config = dict(
    intermediate_size=1024,
    hidden_act='relu',
    norm='layernorm',
    norm_eps=1e-06,
    bias='all',
    tie_word_embeddings=True,
    beta1=0.95,
)
MLP neurons of a small language model. Each row is named by its layer, matrix (up: input weights) and neuron, and shows model dimensions 0-127. Each number is 128 + 24 x the weight over its row's rms, rounded and kept within 0 to 255. Numbers have three digits each.
After each neuron's rows, "fires after" lists the tokens most often just before its 100 highest values on Wikipedia text that the model never trained on.

L8.up270:069110193122111146114145126124110103131114108119125129108091161139112165094126135170178131154115158132156083138084139126140120130116119128137117115124085152130100117144139087123096107136133115107136157105131104135118118116094124125165129127095123114135158107140133145126112109144091108094161136117138128130136162134096125153147147155119122119140111135152144142110079157181151138147129
fires after: " ", " re", " de", " (", " \""

L4.up76:133138147116104141123136098086070121159122140150037120124105158132141125112109128150188112146111086120122124128148108114139112133123113118148127128118121097186149160140142108142107102100133122151093118068144080147157137122151122117097150126121112106103131172168127122105098133145086119109146114107127156144157125134132136152128130149156126151132157138102117126137087145123103149165121
fires after: " \"", "["

L7.up804:143125166139115155138122143118128148172141109114097159153071155112148115143104072145182107174150129088139156122113070124119114152122109122127081119109106061133145155135145167117141118126110133142120123076127105195145129105159117121143129124088164121157117138184120126103091139121103146074190155125135146109157154141113124160153125134175107144125137101127137118102077124118105096141092
fires after: " \"", "\n", " (", ".", " 19"

L10.up383:104152154164135146134111146110109148132120144146121131112060131141165113108134131153106143138118170181119096095164133135114149103107122131153127149130096102159156116147127124127094097124134103105131092136190120137127113133103134158142124144095142146146105163098152106135119122106122113081140115042168082106137133122134107119140147155128106172112127135115115140137109145118097097139134
fires after: "s", " J", "ab", "en", " K"

L7.up587:151155196116132192136118129095096127181151122166130151117111161153135121120134105138115135095078133128136152165102114111131177106104127126122118066110125116131164113111117103116148142128112145131113148112163151142145117134104129108144114129124124122146145121065132145106149138100125092173135165124120126118140090100150121132151119148136161139123124167143157164096090136136115117122159
fires after: " ", " E", " (", " S", " Ca"

L7.up214:157138106129099112136178112117032175118140106116124080097126131174109100119097107162129135143159116166138160106123072129172099133115071187127076146092145115142137171164092130108089115123106123117146146105167091196141185110142111100139131128132159132138135147124121127152134117113113123117137155128127103096137186113128079150148107128190139153121136146136161127131126136136075162125128
fires after: " 19", "–20", " 18", "s"

L10.up261:142131113118122126160091145106121098166173104172102133107126141160133116132146150199134106148113138115118102085119143148094136127090090147120109099082148130114105108101130089099117159121150116145099149115176124129152170165089134139141068116153111128095109109165120158141059100115130113156155093110171172096168122108092127151140178132144112132140103118143139135103092131129149121143155
fires after: " ex", "ne", " de", " re", " con", " an"

L7.up710:097088107100097111165144125126109167165142105149087149146155137153157087143126118155139128075080160174122140121111138124116154145104118162145115101096140118130059140136125096106098113141086109180109171097156097172164127157126096151169113110123100146130140134105118060135137078134117118141090129123116140107165151112120143130148153137111110151136135128129140136102087125174138134121177
fires after: " in", "In", " In", "d", " north"

L8.up88:137138154175129165134062104118117116144169136137098142154098112112090092104112118111114138094133106138140140158135118128184088133126096136145164100104120114167136134119139137128161133113206102114111125131109129134121130130134136139167134126130114144123121122137080125102118103135124148106134114073141156143146145141089148175179120157114132130114134124117125141099096109146107133122133
fires after: " the", " an", " a", " his", "s"

L7.up331:150164133130147145125100113123124116145177134118142144140116134130154092136078115097117141142154113127101149125127089068144132119134121114113115113117150124154164162130102095109088120101167090114172150058165118156155170135126192120151123137121109129135137147117098114098092111133107138108164125119139119113142139112104088138165115136149139095147114104111149129100167097116096147122096
fires after: " the", "–", " a", " 19", "-", "s"

L8.up569:178179148129119195095134152127118092123157117123107092154132130188122106135107128133126102128138108120123128147143139126156115139140110165117144097106096081129170160130103104114109134129165097109170133128153117147125137115106148125186143124115148102132184113117117124063078145106118164133156157148150107147127118110133146145172106151159143110145127125155134117104120123118119155117147
fires after: " the", " ", " The", "The", " 19"

L9.up727:181130121142123162133130121123145075113140130132127114137130117171142097135099135085126168067138126131152108134121101114134069088111101161122154094149113137157128093096133131111081144143144111108159169133120141156157098136069128139147119140120125119128141164111078140121133084124133153141158101124131177127115127140108171148181177152147112120107129149151123146104149148148144107120160
fires after: " the", "I", "A", "s", " his", ","

L8.up110:097152146129101113145093130120092151120144169145134113118138116129132108130110154159133146127127126151108167088140150129149131115099156176116102142128146122133130167118157176128145059109138142121115104081160071174136162149192138126107104166130122153110136129089130153116139081143124125131104106132085096115138163101132092158108157116130111116118146121130145133102144100191140127128117
fires after: " 19", "re", " 18", "n", " f", " well"

L5.up432:136119145127107168115092083110101119136138104114128106087100114147144120132159132177181108123111112096150112144096116170114129119128095110142076118095118155144105120116149072117128125080114133157161152114125152141150127132146106122174085095108120101150176136157128132142142089115111170134145142104157149103156160105117177130159145137138069120145131193167123130131092093135134150117157
fires after: " ", " \"", "tri", " de", " re"

L10.up805:166109119125185104152103100078123135101113106124118083133120101141153128106099118113122155113112123117130134097156104081126112139123125168130094122086125127132127139122120154107089131150120140105124114107151143174126104132157145104139103123157167129090112165139146166154111154142117162140153131110121131139152128128100104132128130147156138098132082194111175191112086133149135147101097
fires after: " re", " state", "ward", " he", " de"

L9.up1012:142106123157152159110125135080115163162135132144136155088109129094176147120130146129112120119134095098159098111121098117135110164103116153111107128119127139175093138131109152126119125137176130164104165119148115165172112152142115115145144144149129129086130137146158169142076180134113120113111129108141151131119128144145125120127156167116109123110087158140150128136116133184154165143153
fires after: " ex", " re", " ", "re", " se", "o"

L9.up285:106121091142078142148164121118113159131158084155105137115115139153148095102149159113119149138124102148154141129127119167164147131133154130156097126101095154110116142133123082135115126106146157112120154156142097185123153078118141147171122126106120142124153086141118119111102133145105110121099118163122143094124114101090126111113163125120128139135122162146150147122125122111110114133133
fires after: " in", " 19", "In"

L8.up509:140138144170128133119123141123137112153179165132098110128140123099145094110140120118116118099109056138135143169151112078150120127088116123158117133139095111133155095096114160121114133132183096095126129115114165119135167105130125105190131155160161132134139178102109160100117104107145138134140128106179128135130097123104111112165110168180150144151116102114151126144148127128072149130115
fires after: " the", " a", " The", " an", " be"

L7.up325:138109155151172154126109128126131079128113119164134110110107145111142092114137132136140138136160113126139136141097128126158112110096086123140135105121125105126159112114090063118141108129144112091143112182117132181125177109109126192159123097127134115131176130101060121090145126107090145143186118111126161128115155130118161163147127133156135086109108159108128109119126120114134133093130
fires after: " the", " The", " ", "el", "bo", "The"

L5.up273:098125158140133200122143114065064157157132127116104128120110139158138131127162134125133120137083103137134119191149090128144097138103129144135130149119143102176155181099104125119077121100126129164131137108171079159128152089141118090162149130113123099124153134148146117116084145154093129119118172101120111118118151116106117167109159131153090154128149144108103142097083098143143131105137
fires after: " (", " \"", "\n", "==", "-", "“"

L9.up510:132129127145119093123137131095097122133172145171104109146098112175119073122125108143153148078151108142145138129141089145140093145127123182121115123117148114141146155127124098104128093103136128156114113091181082159116157145169125130169150122144104149117158104108113092093094098144081128149100131140099121145136179118147104141159122128176133105147117146126138152098135111142089123109107
fires after: " 19", "20", "19"

L5.up531:116123143118125129109135153129086156127119133141129089143138105104169117124126116097100163151132112111109048147136114112143121107121122121177084146088123135114114129170118131133114128096131156115132153134128090123123128104161107121143120135106122134102126090101098108113119096123045123051125138146149129045115092123113152111128124160122099144105141119091109148121139112109139160122115
fires after: "-", "|", " |", " /", " 19"

L8.up561:137088152134167076125143093151087167166142108145121110112081153137141098115121119132112131130089108125114132128143069123111122149133097157125125111121119110142112151129120146133102126062123136114127146110133116148133145146139144129147162133120146120116131153158133107127123163145134159105158127123125152116130113107117106165099126150114092168132099142111146187134142121157130184114154
fires after: "s", " de", " ", " De", " re", " dis"

L10.up330:166083158152156126147080125148121139141094106146142142055065139143130108131151147136161108136106147170108121103088153128130154149114103116153145119111080148144127144137110132110106113133113124130130137108169094110163159099065164112181127111117125148125088133090135081103119081145111089115120139120136110148135133159128107141186079139169101138139139136096134134106103119128105125094155
fires after: "s", "d", "w", "en", " S", "n"

L8.up57:148177126133116142140117133098111170148198142183081133132097115150121113099102107112119156128092146166154131129149134104144176161158115104106101144119131130145110105115113106115126103154170108136156166155167099129104119099118131143126134116113121138127120134139130147102121116127102070117102140069112176086154116100099137128129144122123118160101159142122079138142087139096105139108153
fires after: " ", "k", " K", "emb", "s", " O"

L5.up900:143109135138128126135141166108155148156155126141106105132077121159157101122143129148151125128137107136106164144132103145166140153131095174114092133121120083146153141142110102146100091144160108158141140112163093161166172117148105149195118109122164136113152146096111092077123092118096124103101126131109137142098128117150128152111112140160150120153115127149127118096100104100092143085136
fires after: " 19", " the", "19", "\n", ",", " 18"

L9.up640:115132109160103161087145129153119076149102124143121132141112150137114145148121136127153160145144168120124127120131117133121117199142093160162106119147078082125096126116115123140136118082158130121104124125152123110106111160141171125142131129126133145118126123121064108095115117136066176102132153147133150092178101149138163160140101156110137109141112150111111126141116165197132147115133
fires after: " |", " —", "0", "–2", "%"

L8.up991:200119169174101124118138114094121085148163092136028090120095161118162130134124132125152134143131109131126112144084140129177088158151072121133134113126100096117166106141128090113132130124196111118176133134107146101144116118102158118114110101146131124106171160143122154120097135117125117161183114106127104130145130144101134161165118158134128130144113133132119163117116143125087099114150
fires after: " the", " a", " most", "the", " an"

L10.up115:146123166103154096123140142064148119148175110137095167127101095145132124121123109191136094150159179106118137119153123128162110169118096130147147118100081117124100069129100120144167060154139098153118150130141105094111126100109143158144077120154148083125098144115141143107123149134114113109123120123132139112144128126117112185159131153140117108120109179102112156084103168100132114117125
fires after: "s", " S", " Z", "S", "z", " Y"

L10.up328:114112167084132107120095121103125148134150133164130136118098133142145129124113048103122106128091165133150110108119106137125128124105084160129153122131103083135115076137115115137126118140145136143130180112129116124136107144137156135129151163140149108116131111074132130087092118141154097169141104143135117139136120113064182135141114145126141128134135132114150155090118127141132130118152
fires after: " S", " A", " La", " Sa", " E", "S"

L10.up246:137132109123092132152147091084120144124139129105121126103097163144138141137138139172130123101132121125112120147096119145172113119082124154121084133112116096137089117131153155118145139071190109137119191108158064148132131153115118066189137111123128175127115110125140108138098125132155131117093118104121141106173107096081122138151134130134096162119150133118175134118116131152124140148143
fires after: " in", " as", " In", " con", " As"

L9.up478:089130121162117137130160153084102140139117159153123121140072120134146142111127101171160135162129125132132127131169102156134135133138094131143139112135130165165098126123129129131114141115158122144132135119147110123148142116141122086180102121129098108092138159181119166096106145129078149090114122137202142098142112126129109106141140115135111129134100149182135115075100091135107137100145
fires after: " ", " re", " Re", "-", "mit", "s"

L8.up825:123140178110133152144100123130133120145128101144108150136151125124110151134164100184145140147162113095159137101118123123164129120093118106129081091087081089126169105121134124124138134111118148145133135116134127133106070140138137117165134147137139130134144120174144123124077153153137142139148167112100125118147136171077108193108115132117119130099138137146150144132090114167130132105140
fires after: " ", " re", " con", " as", "s", "-"

L10.up111:128141157115127094104113142107151105121122156134105132121092116140157122137124066134169148140121166100125089139129151142127125112104155157162167120153137103158165130128128139129121140116085128166120195134120115113131115166116127142132103108136138143148153162124117134100106148152105126176129088126142132087167152105117136127136152123137118119103106140115141121119124152143144114130101
fires after: "-", "y", ":", " S", " no", "S"

L10.up956:121124144123132139115154100144150135132101148119049166138118115106171113139131123152155133144075158111128090110129092131155130148106093108102088141108116136116118135107129090112156127092120165129192140130161126157147114140104147107137138109119119129129169161141099129113090152148114152102164138154133162105169138116081122084099177128149120145109136178136147174081125123087106096129176
fires after: " ", "\n", "S", ",", " (", " in"

L5.up751:131144160127159146108108159122099085134125102127167137134126121101124121099112116129173108137135184142120113136076093140162122167124120121136117149107117117110101133136171141102132134133138134133125111122122108144120127117101122121166103119132114129142163117128079137126102061148096118092113148123130126117120165135122132133138103137102129081123107140162118146124101137183169161118139
fires after: " |", " —", ";", "|---|---|", "---|---|---|---|"

L4.up43:138126126146133156124145120099068118148142132119094133097138148124121111084151109139137110127066081128083112171142124136136120140086132090130144113108123141150139142131096080118107115147107120130112121126150094127125100137146147123130141130093107126076138173121161134105086132187068137082162134129107159125165122136088214141153139138117125138146139139086157176132101160147124109109127
fires after: "\n", " (", "-", " \"", " C"

L10.up375:133128143105141145137136072111126161121117110152122114134107172131117104089160099168159112097112110138134105159104107127113130130129100136163113138067104140123132138140137098091126136141115119135134096051177128157121100123176139116160136107128112118159144122169084136124095098141140154129114159158154140120150139156109097142123159145123168124140146156142173131137071149134126129108159
fires after: " re", "en", " ex", " "